From a checkpoint of a small transformer trained on Wikipedia.
Size: 12 layers, MLP 320 SwiGLU, vocabulary 32000.
MLP neurons of a small language model. Each row is named by its layer, matrix (gate and up: input weights; down: output weights) and neuron, and shows model dimensions 48-143. Each number is 200 + 20 x the weight over its row's rms, rounded and kept within 0 to 999. A neuron's up and down rows have the sign that makes its largest values positive.
Before each neuron's rows, "fires on" lists the tokens most often at its 100 highest values on Wikipedia text that the model never trained on. A number after a token or word is its count.

fires on: " \"" 71, " of" 7
L7.gate308,206,202,155,187,199,217,206,180,173,204,213,212,196,229,215,149,192,195,197,206,185,215,224,195,213,188,223,180,202,219,170,174,202,181,205,188,185,179,207,160,192,154,188,191,231,201,187,189,195,211,182,221,183,193,185,178,203,203,216,213,182,242,214,220,153,216,199,193,212,197,217,195,198,202,221,202,215,217,199,157,251,200,202,180,205,197,217,219,220,189,172,209,204,188,196,176
L7.up308,187,198,220,207,191,200,215,210,213,204,208,222,228,231,209,196,215,199,193,184,200,200,222,199,182,198,186,202,208,216,206,201,218,190,156,205,198,191,195,201,221,232,185,189,222,180,223,173,187,205,245,167,190,179,199,200,207,185,162,177,163,224,210,193,203,220,221,172,184,209,202,165,193,202,145,197,186,202,250,203,195,176,226,173,212,236,230,191,210,235,195,197,188,160,260,196
L7.down308,234,176,206,194,113,205,211,219,209,185,212,218,213,231,183,201,179,231,197,192,177,236,213,149,195,202,217,205,211,225,181,200,202,235,214,200,198,232,195,174,166,182,187,216,205,211,202,209,233,186,156,203,207,198,209,212,193,191,229,207,175,202,212,209,183,211,167,173,190,194,203,189,197,196,212,162,207,211,196,209,184,222,218,208,228,195,203,201,200,158,210,205,189,193,173,207

fires on: " is" 21, " season" 19, " was" 10, " " 10, "The" 8, " rules" 6
L5.gate59,210,205,187,196,215,185,176,186,198,177,200,209,183,178,200,201,199,236,218,152,178,203,228,209,205,195,208,166,189,219,197,178,207,161,198,239,241,178,211,162,192,227,204,180,223,191,201,182,203,186,214,188,207,209,192,185,171,180,184,173,215,187,208,182,174,173,212,199,194,190,214,161,208,210,233,201,223,232,223,188,180,190,209,166,202,202,177,211,216,166,227,181,160,164,184,216
L5.up59,175,201,204,185,191,206,196,182,202,183,190,206,193,188,218,189,214,219,204,244,196,159,195,190,190,206,203,182,181,205,218,176,218,161,183,184,181,171,190,178,166,194,241,209,190,166,174,176,212,196,193,209,186,169,165,201,244,184,191,187,178,201,220,234,151,197,234,183,191,229,213,169,187,194,220,170,188,217,249,229,157,185,206,203,197,200,185,216,218,188,204,156,204,213,216,200
L5.down59,221,214,199,193,197,205,213,202,144,198,255,190,206,238,231,219,192,184,225,208,223,225,171,227,167,224,187,223,193,186,202,211,188,219,184,181,176,195,201,152,206,203,208,190,198,185,218,203,182,159,215,201,217,205,180,230,191,224,220,230,181,215,203,177,186,209,212,191,207,211,184,175,188,191,252,235,175,236,215,177,201,216,201,221,202,233,217,192,177,222,228,176,204,203,185,235

fires on: " |" 95
L6.gate44,238,200,181,172,198,203,198,240,224,197,181,210,196,191,210,191,196,179,198,183,212,198,175,184,197,173,192,229,204,177,174,233,165,208,164,208,184,180,224,265,213,177,203,203,156,204,189,216,201,190,206,209,182,210,196,193,192,197,185,212,210,190,201,223,193,201,163,184,195,203,206,200,225,209,203,242,196,204,179,202,222,193,239,161,176,195,196,186,203,192,206,177,210,197,201,199
L6.up44,204,259,175,235,189,202,182,176,199,208,181,225,211,170,224,221,218,195,183,197,182,196,162,177,171,178,212,212,237,179,199,185,192,205,185,219,212,232,212,193,205,213,181,166,224,170,222,199,214,150,222,194,212,207,236,177,194,173,234,224,187,207,197,162,223,197,179,196,195,215,178,180,194,174,214,188,179,226,196,225,220,200,217,197,179,190,227,189,167,205,223,191,206,193,216,179
L6.down44,179,176,223,154,202,208,182,199,199,190,191,190,200,229,221,206,195,220,173,180,204,209,195,280,184,206,168,229,240,205,185,179,197,221,199,191,191,218,230,230,181,199,192,217,202,193,224,195,224,185,229,198,195,194,224,148,187,213,208,199,203,197,207,160,183,215,174,212,225,237,198,191,199,186,202,215,197,179,217,225,185,184,199,199,170,181,191,174,211,233,189,208,219,160,238,178

fires on: " |" 53, " to" 14, " began" 6
L3.gate96,179,188,212,210,231,189,196,222,241,208,178,224,195,217,190,183,196,223,184,201,198,197,159,178,224,188,249,192,219,192,179,188,221,185,187,173,201,201,228,221,181,212,195,200,226,222,207,213,229,177,194,209,210,179,233,204,195,203,253,195,199,232,196,223,156,212,183,165,228,196,213,194,217,199,205,219,203,233,179,182,198,183,192,177,214,175,204,184,203,201,199,184,180,175,167,187
L3.up96,199,217,186,175,227,220,199,206,232,211,237,220,207,198,190,190,184,201,239,179,158,238,192,185,188,200,239,168,236,188,184,219,189,201,194,173,201,222,197,189,228,211,211,162,233,223,180,197,220,216,217,194,162,173,199,202,186,170,223,215,226,212,176,196,192,223,186,190,185,194,214,192,193,194,207,200,235,229,162,221,185,189,166,192,226,182,214,196,212,206,171,191,232,201,169,199
L3.down96,183,201,199,182,102,207,223,173,123,198,201,177,197,189,199,217,182,215,173,214,215,163,232,183,201,188,154,191,169,199,195,214,189,243,236,225,200,170,187,186,167,198,234,188,158,186,184,208,188,200,216,219,220,216,188,195,223,201,196,205,187,180,231,201,239,178,222,221,220,188,200,199,225,180,182,205,189,193,216,217,180,213,217,202,192,200,241,210,183,211,183,206,203,208,173,197

fires on: ":" 27, " of" 15, " The" 10, "." 9, " for" 8, " on" 5
L8.gate236,200,189,140,200,208,248,163,175,200,167,209,197,209,216,192,184,192,188,194,215,190,205,199,193,197,216,237,183,212,170,198,189,204,223,172,168,177,201,188,173,195,172,198,190,175,191,193,213,205,188,195,222,156,167,224,174,196,204,183,171,191,219,198,207,182,221,198,196,227,180,218,175,226,206,237,193,194,202,169,236,218,207,192,189,204,183,186,177,216,212,224,179,171,197,205,188
L8.up236,215,205,210,188,196,187,172,209,222,183,201,260,195,199,222,197,196,193,208,228,180,188,201,209,202,213,223,176,212,194,179,173,195,211,223,190,188,252,217,183,205,158,182,211,186,228,204,197,180,186,188,166,203,205,181,227,199,197,207,189,151,225,202,188,157,233,180,191,183,182,191,189,212,196,177,217,197,192,201,200,195,216,205,206,218,172,207,205,213,201,219,208,178,199,165,209
L8.down236,186,189,190,162,150,208,161,190,201,193,185,191,198,190,176,173,201,221,194,166,165,192,223,194,222,184,243,206,191,185,187,176,227,224,172,194,182,213,168,149,179,193,178,178,218,194,213,199,177,209,197,190,197,200,195,237,198,220,186,205,158,208,232,209,190,214,196,196,185,197,205,199,205,210,216,185,209,204,183,219,209,204,165,219,221,188,240,226,243,204,188,176,189,182,182,177

fires on: " is" 21, " un" 11, " ob" 7, ":" 7, " can" 7, "P" 5
L7.gate261,189,177,181,216,234,206,204,201,215,188,168,194,212,212,212,205,189,203,199,205,183,195,177,212,213,177,234,179,234,217,205,177,181,193,186,203,199,196,218,210,159,181,203,183,215,196,181,182,189,171,209,187,216,184,239,204,199,214,247,198,213,211,173,200,185,202,205,205,226,200,178,158,204,191,247,204,203,196,172,197,193,172,178,179,192,173,224,176,166,188,179,214,192,170,214,193
L7.up261,248,171,228,199,156,197,184,192,193,188,189,231,184,202,201,217,221,208,235,209,184,202,198,198,204,193,154,191,196,205,243,192,220,191,181,185,175,222,213,186,188,185,238,202,200,196,185,173,165,198,249,175,179,177,168,213,189,208,210,200,222,220,210,177,220,201,174,246,208,193,205,203,212,205,203,231,177,209,195,204,220,176,197,198,207,214,205,197,201,193,194,217,212,202,163,256
L7.down261,218,244,204,213,244,211,226,203,193,182,187,206,134,194,218,212,151,182,177,173,188,172,201,205,234,192,221,177,195,203,202,169,209,214,205,204,216,173,190,190,213,190,203,196,191,184,173,170,218,181,206,172,243,218,218,199,196,209,220,217,192,205,230,211,200,147,192,196,162,189,197,217,202,194,163,178,197,208,181,215,171,209,199,173,210,192,206,191,200,156,178,216,180,203,192,210

fires on: " on" 25, "-" 15, " by" 11, " along" 10, "On" 8, " to" 7
L5.gate38,212,177,208,183,215,205,184,198,196,188,203,190,211,195,204,186,209,220,178,222,185,207,191,190,215,217,233,210,192,238,195,202,185,216,192,236,211,230,184,193,149,155,226,205,235,203,200,174,175,193,200,210,171,198,186,218,197,249,162,210,201,217,184,150,229,241,206,166,196,171,205,193,202,205,207,186,220,197,209,167,206,184,191,219,195,193,205,214,185,218,251,215,213,209,193,214
L5.up38,163,205,193,172,207,227,197,219,172,186,210,181,176,210,216,193,191,165,173,201,177,218,196,185,227,236,239,188,213,187,152,224,213,208,182,208,203,212,207,217,180,206,209,215,200,192,163,203,200,167,150,198,214,225,214,191,154,182,160,191,173,204,212,209,193,221,214,183,183,230,195,193,228,190,186,180,199,212,209,202,188,228,189,222,195,189,192,213,178,202,204,202,212,217,228,209
L5.down38,168,199,236,179,178,183,149,156,223,193,211,178,220,201,187,169,193,201,203,183,209,192,228,181,205,211,220,192,192,210,211,201,185,204,231,163,176,223,210,221,236,192,219,249,237,185,215,211,189,216,205,227,197,208,216,206,210,244,198,160,174,174,220,210,168,192,190,216,224,206,197,202,166,213,209,227,202,211,177,210,202,218,205,229,199,218,213,211,247,202,197,165,198,171,184,173

fires on: " a" 19, "," 16, ":" 10, " as" 8, " an" 8, " is" 6
L8.gate24,190,215,174,194,203,217,200,174,214,179,200,195,204,223,183,186,190,208,186,222,218,201,164,181,175,191,232,183,180,216,193,156,187,222,190,200,207,192,191,189,185,188,202,220,221,168,195,160,211,189,193,188,204,198,205,224,189,228,213,203,174,236,223,193,175,208,184,168,193,201,227,195,203,180,213,154,199,223,213,178,215,169,185,200,189,206,227,182,198,149,204,184,153,192,186,172
L8.up24,213,182,176,185,176,183,177,221,213,190,245,206,223,222,191,203,223,190,164,229,179,185,226,219,166,188,188,192,220,202,222,203,200,214,164,216,188,208,156,179,209,187,184,194,177,194,217,204,153,218,229,188,181,210,178,187,222,172,175,238,214,198,207,218,171,244,184,215,180,153,190,205,224,170,186,165,184,198,223,200,218,209,200,199,163,185,191,218,191,188,225,196,181,186,191,242
L8.down24,160,213,163,195,205,206,240,219,195,159,211,199,168,196,220,227,196,214,231,185,190,206,219,233,216,189,214,202,212,207,179,222,194,195,239,202,190,200,214,217,197,176,221,218,206,178,186,185,211,210,176,209,218,184,210,201,166,202,220,179,189,219,247,192,188,204,189,185,191,231,201,221,204,231,216,204,188,238,215,204,175,213,194,221,222,209,215,187,163,196,210,203,198,191,192,180

fires on: " of" 31, "on" 15, "in" 14, "a" 8, "or" 5, "'" 4
L3.gate158,177,170,188,160,212,231,162,208,193,186,197,195,194,190,227,197,169,236,150,220,213,217,210,204,203,208,202,191,192,221,207,228,218,190,211,218,222,199,220,152,213,205,192,212,242,191,204,193,188,211,214,229,167,189,189,179,155,196,189,206,172,203,192,217,166,242,224,176,216,196,234,191,223,183,222,208,256,220,240,193,245,185,209,171,168,227,213,212,236,199,204,185,217,174,185,184
L3.up158,171,188,204,170,183,204,202,209,204,189,209,218,229,211,207,207,186,185,182,192,212,196,209,200,215,205,218,218,208,227,196,174,212,188,177,209,214,175,228,207,235,194,219,198,222,205,176,202,235,197,227,176,183,190,198,207,202,198,168,237,186,193,209,217,206,175,192,220,210,214,164,200,181,215,181,210,226,204,179,231,210,201,195,205,190,214,241,202,188,182,196,243,265,195,226,219
L3.down158,199,199,182,214,217,214,204,202,243,187,207,194,217,195,187,164,178,192,207,200,204,206,209,236,181,237,185,208,206,200,193,220,210,152,204,153,160,203,198,188,227,199,193,171,206,191,193,202,200,211,189,204,204,179,208,161,177,178,220,163,161,171,201,209,181,208,207,185,188,237,204,225,216,202,201,207,233,166,220,166,172,225,213,207,184,182,233,210,205,190,188,212,208,180,227,204

fires on: "-" 42, "'" 13, "ph" 12, "a" 8, " |" 8, "ca" 6
L3.gate67,214,173,218,157,193,205,141,225,198,212,208,217,211,226,165,208,173,193,180,238,187,195,180,202,216,202,209,209,185,192,207,197,226,204,182,187,214,208,219,192,169,187,222,162,225,205,233,164,211,180,185,210,193,216,204,178,204,224,192,200,231,181,210,198,187,205,199,211,155,220,175,187,226,190,224,217,218,202,217,224,195,218,218,209,187,181,216,207,213,181,208,192,214,200,214,207
L3.up67,182,189,170,201,221,182,172,213,193,204,178,204,180,221,187,208,186,187,184,173,159,183,214,222,231,195,196,225,175,183,212,216,205,236,197,213,186,246,232,182,175,213,217,190,177,202,204,195,194,228,218,235,204,234,208,207,171,205,204,231,230,220,185,179,182,191,193,191,195,204,195,206,143,225,207,202,220,176,217,180,188,186,216,185,154,208,171,213,218,225,200,181,223,218,164,202
L3.down67,203,177,187,184,256,211,185,204,210,197,187,196,212,249,199,193,191,221,224,201,198,207,180,216,207,207,241,199,197,227,213,214,225,204,227,218,194,229,206,200,193,165,191,189,238,193,204,185,267,193,207,198,199,215,211,177,199,214,222,220,218,199,236,203,202,201,184,217,218,202,205,136,228,222,218,196,222,209,196,210,185,189,198,194,201,201,228,176,201,180,231,205,197,224,193,237

fires on: " |" 48, " 0" 20, ";" 13, " a" 5
L7.gate17,190,179,218,177,222,174,209,208,232,211,192,205,227,174,184,225,202,227,196,211,212,196,220,179,235,199,212,213,197,213,249,201,247,194,146,191,185,176,223,198,167,217,189,188,181,186,221,178,218,224,195,184,164,192,215,229,192,217,182,206,203,167,173,249,187,212,191,218,228,248,218,205,168,201,177,208,193,197,230,227,198,207,217,234,185,164,188,188,201,210,168,201,176,164,224,203
L7.up17,190,181,164,199,195,222,195,190,194,200,220,238,215,170,229,194,223,204,220,198,220,224,212,206,195,178,204,197,191,162,199,214,218,180,208,231,219,208,196,222,227,251,202,193,184,172,213,212,181,224,216,179,200,178,172,189,187,158,193,195,209,178,195,178,204,203,167,188,177,211,196,196,173,219,161,178,202,193,214,203,225,200,226,204,172,184,192,186,221,211,220,197,191,174,181,197
L7.down17,202,207,190,193,147,185,198,225,195,187,197,207,188,187,202,185,166,208,195,202,173,205,198,179,202,210,181,209,177,203,218,196,226,235,195,222,178,192,209,213,182,221,197,180,217,171,232,205,193,212,214,185,198,203,231,235,217,228,171,189,170,208,180,170,184,199,185,210,198,215,182,203,201,210,176,209,209,182,176,181,178,197,182,215,178,183,222,231,245,216,200,199,179,194,204,227

fires on: " a" 39, "," 24, " or" 7, "s" 5, "-" 5
L5.gate73,230,183,213,192,204,182,174,172,194,174,195,232,230,202,178,192,211,227,181,174,246,196,173,248,194,189,219,192,199,243,175,189,189,207,185,218,174,226,178,170,167,190,167,168,201,184,179,182,202,193,176,211,193,207,185,207,184,192,166,217,192,210,172,174,173,188,216,208,199,180,197,187,186,191,224,164,215,178,203,199,207,164,171,189,189,159,202,178,213,176,197,220,212,211,181,166
L5.up73,187,153,226,165,199,183,203,188,208,227,205,202,196,235,166,189,244,190,191,216,204,222,189,190,183,216,222,206,214,205,226,216,189,160,194,215,175,195,237,168,166,195,201,198,213,213,235,190,224,209,177,224,223,204,214,208,221,227,181,214,214,196,203,220,194,224,220,210,203,172,206,190,191,206,168,207,202,188,168,171,200,182,194,185,208,197,187,209,210,193,190,191,182,218,158,244
L5.down73,216,189,206,237,207,201,198,201,206,200,172,201,198,166,204,170,211,210,226,189,170,185,209,214,196,197,193,209,185,215,201,183,194,241,182,195,179,197,226,199,175,210,238,210,215,247,253,182,211,223,198,208,196,202,187,192,194,202,241,214,183,220,205,179,215,205,246,206,191,231,231,218,228,227,172,192,213,195,192,176,166,182,197,217,180,187,204,186,196,221,178,209,213,204,233,208

fires on: " |" 88, ";" 11
L6.gate171,234,213,171,272,216,222,205,213,215,213,164,168,204,208,225,202,218,215,174,152,202,221,175,193,194,191,181,234,165,218,202,203,205,198,195,197,180,226,197,226,177,199,195,160,184,189,208,198,210,203,196,219,198,211,178,168,179,198,187,222,199,195,177,188,168,196,157,201,188,218,202,184,192,179,226,217,155,228,177,224,226,201,159,202,191,191,219,199,176,177,198,217,196,177,214,197
L6.up171,222,219,178,185,194,196,212,210,206,172,190,199,164,219,202,198,211,204,191,164,196,183,189,180,235,180,227,183,179,203,197,223,200,200,177,221,191,203,238,181,218,154,206,202,185,194,183,193,228,215,248,218,231,211,249,171,211,183,210,207,210,217,205,203,231,193,200,205,172,195,203,211,177,190,230,204,172,214,171,188,175,200,203,203,214,146,244,225,221,158,190,158,207,206,189,178
L6.down171,219,166,225,158,142,205,226,183,212,185,168,205,222,193,201,197,203,228,223,212,174,209,200,194,212,171,163,256,208,206,226,240,193,234,183,195,201,215,219,199,242,204,173,217,206,214,175,198,220,187,211,208,197,210,211,199,210,209,209,179,182,210,234,197,219,143,216,223,210,213,214,174,219,201,178,228,163,169,175,202,223,185,187,216,197,187,213,204,238,212,201,224,208,149,214,179

fires on: " |" 89
L3.gate45,189,196,205,216,205,175,185,193,225,221,196,196,189,199,186,219,177,181,195,166,181,192,176,170,175,188,219,186,259,198,205,214,251,189,192,187,211,210,244,209,187,188,189,203,219,196,265,180,208,175,165,181,233,182,227,222,194,200,177,206,196,212,206,217,232,234,155,224,193,209,217,225,232,199,213,212,207,221,190,216,221,172,201,208,207,190,183,192,198,184,203,188,203,192,206,178
L3.up45,219,194,160,202,220,149,187,208,233,213,173,222,184,207,188,203,196,228,164,149,180,202,213,176,244,186,221,197,194,207,219,229,201,222,173,174,228,205,232,216,180,222,202,213,198,242,202,220,227,192,203,187,198,203,235,200,183,186,218,200,218,213,207,215,209,198,197,207,201,210,160,169,205,169,240,128,198,204,213,203,216,224,199,198,189,221,198,230,219,215,213,174,173,188,173,199
L3.down45,184,216,229,178,211,204,207,196,161,176,220,195,205,216,225,178,200,188,166,186,208,197,167,205,163,205,185,192,222,174,207,183,210,207,201,225,164,210,146,197,197,211,183,180,210,191,218,170,223,180,182,183,253,202,186,183,194,214,189,207,218,227,195,181,229,205,177,193,194,187,208,190,216,200,193,237,195,223,217,186,194,187,199,186,206,210,212,184,194,170,181,230,185,217,230,232

fires on: "|" 30, " |" 26, " he" 19, " they" 9, " He" 6, " They" 4
L8.gate281,182,221,200,204,193,231,189,230,230,217,189,185,222,199,205,213,211,194,189,185,213,199,165,182,215,169,259,179,203,198,198,197,217,176,185,230,199,181,210,219,180,181,196,196,221,210,224,178,245,200,223,199,191,211,226,223,203,198,221,252,246,243,190,202,235,217,169,194,206,206,177,232,189,175,230,206,197,193,212,191,190,194,193,206,204,224,188,213,213,200,210,170,210,191,205,206
L8.up281,187,207,192,203,168,209,183,210,212,223,183,223,203,226,222,197,185,233,198,252,196,184,212,192,174,189,196,173,207,183,230,192,163,152,171,201,223,204,212,239,188,201,215,185,202,212,207,199,200,201,217,209,202,154,223,217,182,185,209,177,221,192,210,184,205,213,172,181,187,211,185,173,188,210,225,200,181,205,167,197,211,216,224,136,166,175,195,178,218,200,191,174,230,176,212,186
L8.down281,211,199,195,179,166,220,222,196,202,188,205,147,213,218,203,214,205,181,214,178,223,216,213,270,205,211,168,222,195,206,169,212,192,211,206,164,177,197,206,177,195,230,177,205,197,197,169,214,192,195,199,229,206,198,181,183,210,176,170,222,178,203,181,188,181,207,187,227,224,202,230,225,208,165,232,199,192,181,202,198,192,211,216,218,241,200,199,194,208,209,162,184,168,188,204,205

fires on: " that" 19, "-" 18, " which" 7, " results" 5, " age" 5
L3.gate314,181,178,214,215,219,166,175,184,236,234,182,217,224,228,201,200,228,209,206,218,195,187,217,195,222,207,222,190,201,205,241,219,208,202,186,223,185,210,197,235,202,208,200,156,210,261,195,197,210,223,199,166,138,203,199,232,194,185,192,167,183,168,165,183,172,230,202,169,161,216,211,191,213,194,199,188,207,204,194,215,222,204,194,192,214,170,195,191,189,199,213,209,163,216,209,172
L3.up314,153,177,203,207,210,159,210,158,203,206,212,180,185,205,190,203,227,196,191,170,221,188,224,195,246,152,189,244,236,216,224,238,214,182,222,202,217,208,205,220,228,185,200,197,197,239,217,182,199,239,182,199,181,206,206,209,229,173,203,207,204,205,211,185,193,206,238,204,191,215,184,206,214,180,204,174,194,206,206,228,241,154,196,194,200,183,187,197,187,216,204,229,203,213,228,193
L3.down314,230,193,203,207,147,235,217,198,173,218,187,180,176,232,200,191,200,165,203,205,188,209,198,131,207,228,211,218,202,203,179,188,193,198,184,149,216,207,197,180,174,228,190,218,202,217,196,189,196,210,182,243,205,206,173,204,222,218,210,192,189,200,187,200,195,179,203,218,210,227,180,193,167,222,213,199,179,218,199,178,189,226,210,194,220,183,211,254,200,210,199,174,215,200,213,236

fires on: "," 96, "—" 4
L6.gate100,196,179,214,181,232,191,188,185,221,222,184,219,216,237,174,190,218,213,206,187,220,213,190,215,226,184,239,228,174,225,211,206,227,153,187,214,196,241,227,219,200,198,241,189,199,203,208,185,184,208,232,175,178,213,200,179,197,170,183,222,186,202,172,176,197,203,236,185,216,207,232,148,215,179,222,166,243,185,225,208,210,213,178,185,189,212,178,174,190,193,215,203,181,185,223,208
L6.up100,230,172,158,201,203,209,239,204,210,223,210,201,221,204,205,155,192,169,230,198,227,216,187,176,228,219,200,211,186,220,194,195,224,184,187,223,203,200,218,185,210,210,175,166,214,210,252,190,189,219,206,181,215,193,213,191,223,202,170,185,188,250,234,165,173,185,194,216,219,190,223,175,186,177,194,235,213,219,199,194,195,173,198,223,210,194,202,202,212,205,173,196,176,184,226,190
L6.down100,205,164,188,194,192,179,187,198,186,202,176,196,226,192,194,176,216,218,209,205,208,236,170,216,188,187,210,217,189,198,243,168,186,215,171,182,199,192,211,167,187,207,179,208,244,241,216,207,198,186,219,188,192,207,193,186,210,184,221,151,198,173,206,196,179,191,225,222,196,200,190,190,197,228,184,161,211,172,182,210,237,233,184,175,217,229,217,180,219,237,194,192,206,181,207,182

fires on: " |" 36, ";" 11, " the" 8, " first" 7, " that" 5
L6.gate304,201,182,197,186,234,169,177,214,226,194,219,242,197,185,217,198,210,234,207,207,225,203,181,218,195,199,210,158,169,198,200,214,217,194,167,208,192,191,202,230,186,228,224,200,194,206,195,240,211,208,152,185,191,188,177,226,154,207,184,196,180,217,156,221,204,237,216,212,175,223,203,193,185,209,195,215,229,210,194,233,142,185,202,184,185,176,203,209,228,187,177,232,166,228,199,199
L6.up304,176,174,199,202,221,186,160,174,208,206,187,204,201,210,226,212,219,208,199,208,223,170,227,223,205,219,189,207,213,197,209,241,189,192,197,196,208,171,178,214,199,220,211,175,195,216,142,222,216,189,204,187,187,217,212,184,149,169,163,197,213,162,178,192,223,177,204,181,194,211,194,195,189,207,220,174,227,183,205,147,196,208,193,204,220,162,168,171,198,219,195,189,193,212,176,215
L6.down304,177,216,174,231,202,197,180,224,205,219,208,201,169,228,205,167,218,205,178,205,178,192,153,172,207,200,179,188,183,215,184,215,213,216,186,187,229,186,183,220,207,240,185,180,161,216,204,214,220,207,206,215,179,212,196,220,229,165,203,207,189,174,162,216,201,217,251,181,209,211,203,179,211,183,244,192,189,214,194,211,179,211,185,215,186,177,204,197,204,201,192,189,188,199,197,187

fires on: ";" 54, "\n" 25, " making" 9, ":" 4
L7.gate90,199,210,190,202,247,253,207,223,230,199,203,193,163,172,225,180,218,207,188,195,194,198,192,190,178,179,216,218,199,206,210,198,187,187,226,188,168,209,189,214,201,212,184,219,193,192,194,198,210,226,146,229,176,169,171,211,179,207,184,205,192,187,189,217,179,213,200,180,205,232,204,187,201,190,209,221,236,223,231,222,229,212,221,193,171,257,192,206,177,189,197,188,216,195,200,203
L7.up90,205,184,202,202,197,193,196,197,199,185,204,244,182,215,193,212,216,224,175,187,158,187,188,167,175,177,207,161,176,225,172,192,170,233,205,200,208,206,212,193,191,184,204,202,175,226,189,195,197,201,179,204,182,207,159,193,172,232,194,191,206,205,202,191,237,191,206,249,211,212,184,226,190,200,221,209,187,223,228,186,198,224,186,237,212,201,196,234,183,183,198,203,191,209,174,185
L7.down90,181,185,206,189,176,206,192,178,219,230,178,206,199,197,194,173,189,176,224,179,185,192,210,195,221,196,173,197,184,221,196,217,179,215,183,189,246,250,213,210,194,202,171,218,189,175,199,170,191,166,216,181,207,232,186,183,206,239,201,175,170,201,203,201,214,180,189,223,209,226,207,192,204,237,186,196,185,194,185,153,181,224,199,194,228,192,181,189,170,207,176,178,200,177,225,196

fires on: "." 65, "," 18, " |" 13
L3.gate263,221,195,209,161,240,184,192,179,202,178,204,191,199,214,201,226,195,186,225,183,226,192,194,194,153,193,234,195,187,221,192,209,186,203,180,206,187,190,204,213,190,221,189,197,217,230,206,209,201,204,184,213,186,214,215,188,196,173,205,179,215,205,197,211,188,201,199,204,213,195,209,213,187,229,198,220,216,253,208,185,142,197,190,226,185,193,167,192,192,190,197,206,166,182,144,184
L3.up263,216,192,217,199,201,199,198,197,213,204,218,198,198,207,186,185,214,205,211,207,147,170,221,203,199,189,202,200,199,203,198,214,195,227,245,208,218,180,199,190,201,225,228,225,197,226,192,188,217,193,236,207,188,219,207,204,203,167,205,185,213,147,203,215,211,212,224,239,198,189,159,166,198,195,221,223,204,248,200,160,180,174,202,222,243,162,211,212,222,201,215,197,197,231,204,195
L3.down263,204,225,206,186,168,170,193,192,220,171,213,202,198,230,200,212,212,204,199,194,225,192,217,243,174,189,171,199,175,236,205,212,205,209,194,230,210,180,205,231,214,206,243,220,173,202,194,227,196,194,213,217,198,209,227,214,227,168,192,213,231,213,199,217,230,182,229,182,197,205,149,203,231,183,189,216,201,207,216,223,188,225,214,171,172,201,195,181,186,188,205,181,153,216,194,219

fires on: " was" 40, " to" 13, " were" 11, " had" 10, " is" 6
L7.gate188,191,167,203,178,222,183,194,179,193,209,229,245,191,207,212,204,205,233,178,211,159,203,221,177,219,223,246,166,197,205,217,206,233,163,192,224,188,223,187,199,177,197,187,191,205,223,187,197,215,197,228,194,220,184,224,218,181,223,202,187,198,248,188,204,197,219,191,160,214,176,224,156,204,216,206,222,226,218,195,191,189,227,217,161,195,224,180,164,209,162,195,195,191,179,185,218
L7.up188,209,216,216,188,215,184,193,225,188,225,184,234,162,200,185,213,230,174,206,192,218,180,183,192,187,175,182,179,173,207,218,190,197,191,187,200,232,219,198,149,183,196,192,179,206,203,178,178,209,230,224,179,161,200,227,204,187,207,223,181,194,180,184,230,193,211,186,211,225,236,207,181,224,184,246,217,143,202,174,187,151,227,204,211,213,188,189,220,232,222,185,222,205,209,200,215
L7.down188,177,179,190,203,206,186,211,184,200,198,236,176,193,208,206,214,190,229,164,180,176,214,220,197,186,197,176,214,151,186,183,199,240,195,204,199,207,191,165,228,197,180,205,179,207,185,221,216,201,206,221,169,189,186,231,210,162,181,202,207,209,221,165,218,201,219,209,148,217,205,208,213,194,214,207,205,195,191,208,197,166,182,159,169,223,241,206,174,190,194,219,233,224,201,183,200

fires on: "-" 27, "==" 25, " life" 9
L5.gate99,186,183,236,220,217,222,176,177,191,183,172,175,200,192,234,214,217,194,193,206,196,205,181,202,207,197,206,207,152,184,187,219,175,228,192,165,187,193,203,192,194,203,255,156,197,221,167,139,197,224,222,225,165,193,205,203,187,189,179,233,201,195,207,204,219,196,237,214,208,204,204,129,196,178,222,243,194,198,199,248,192,214,200,201,184,194,205,190,164,186,185,214,220,200,168,185
L5.up99,232,179,200,213,205,192,169,185,190,196,193,190,173,187,200,226,175,167,215,193,153,212,232,201,244,178,207,212,177,220,189,201,192,190,209,194,204,195,231,228,187,144,197,207,177,195,206,248,188,221,175,228,209,188,179,230,185,154,247,201,192,159,209,205,182,221,224,167,190,210,206,210,181,203,187,189,201,197,185,185,188,177,180,201,203,211,195,209,205,197,212,227,225,222,193,210
L5.down99,180,169,222,200,219,222,226,207,212,211,172,192,182,220,239,219,212,198,202,195,206,198,240,178,227,233,198,205,199,164,210,197,196,199,218,210,161,192,186,209,241,178,195,184,243,184,219,220,191,184,193,186,237,186,165,214,141,235,206,175,170,186,190,167,200,190,206,199,218,243,218,201,190,218,196,216,199,194,174,177,155,224,206,195,211,221,163,215,225,197,178,199,213,180,200,220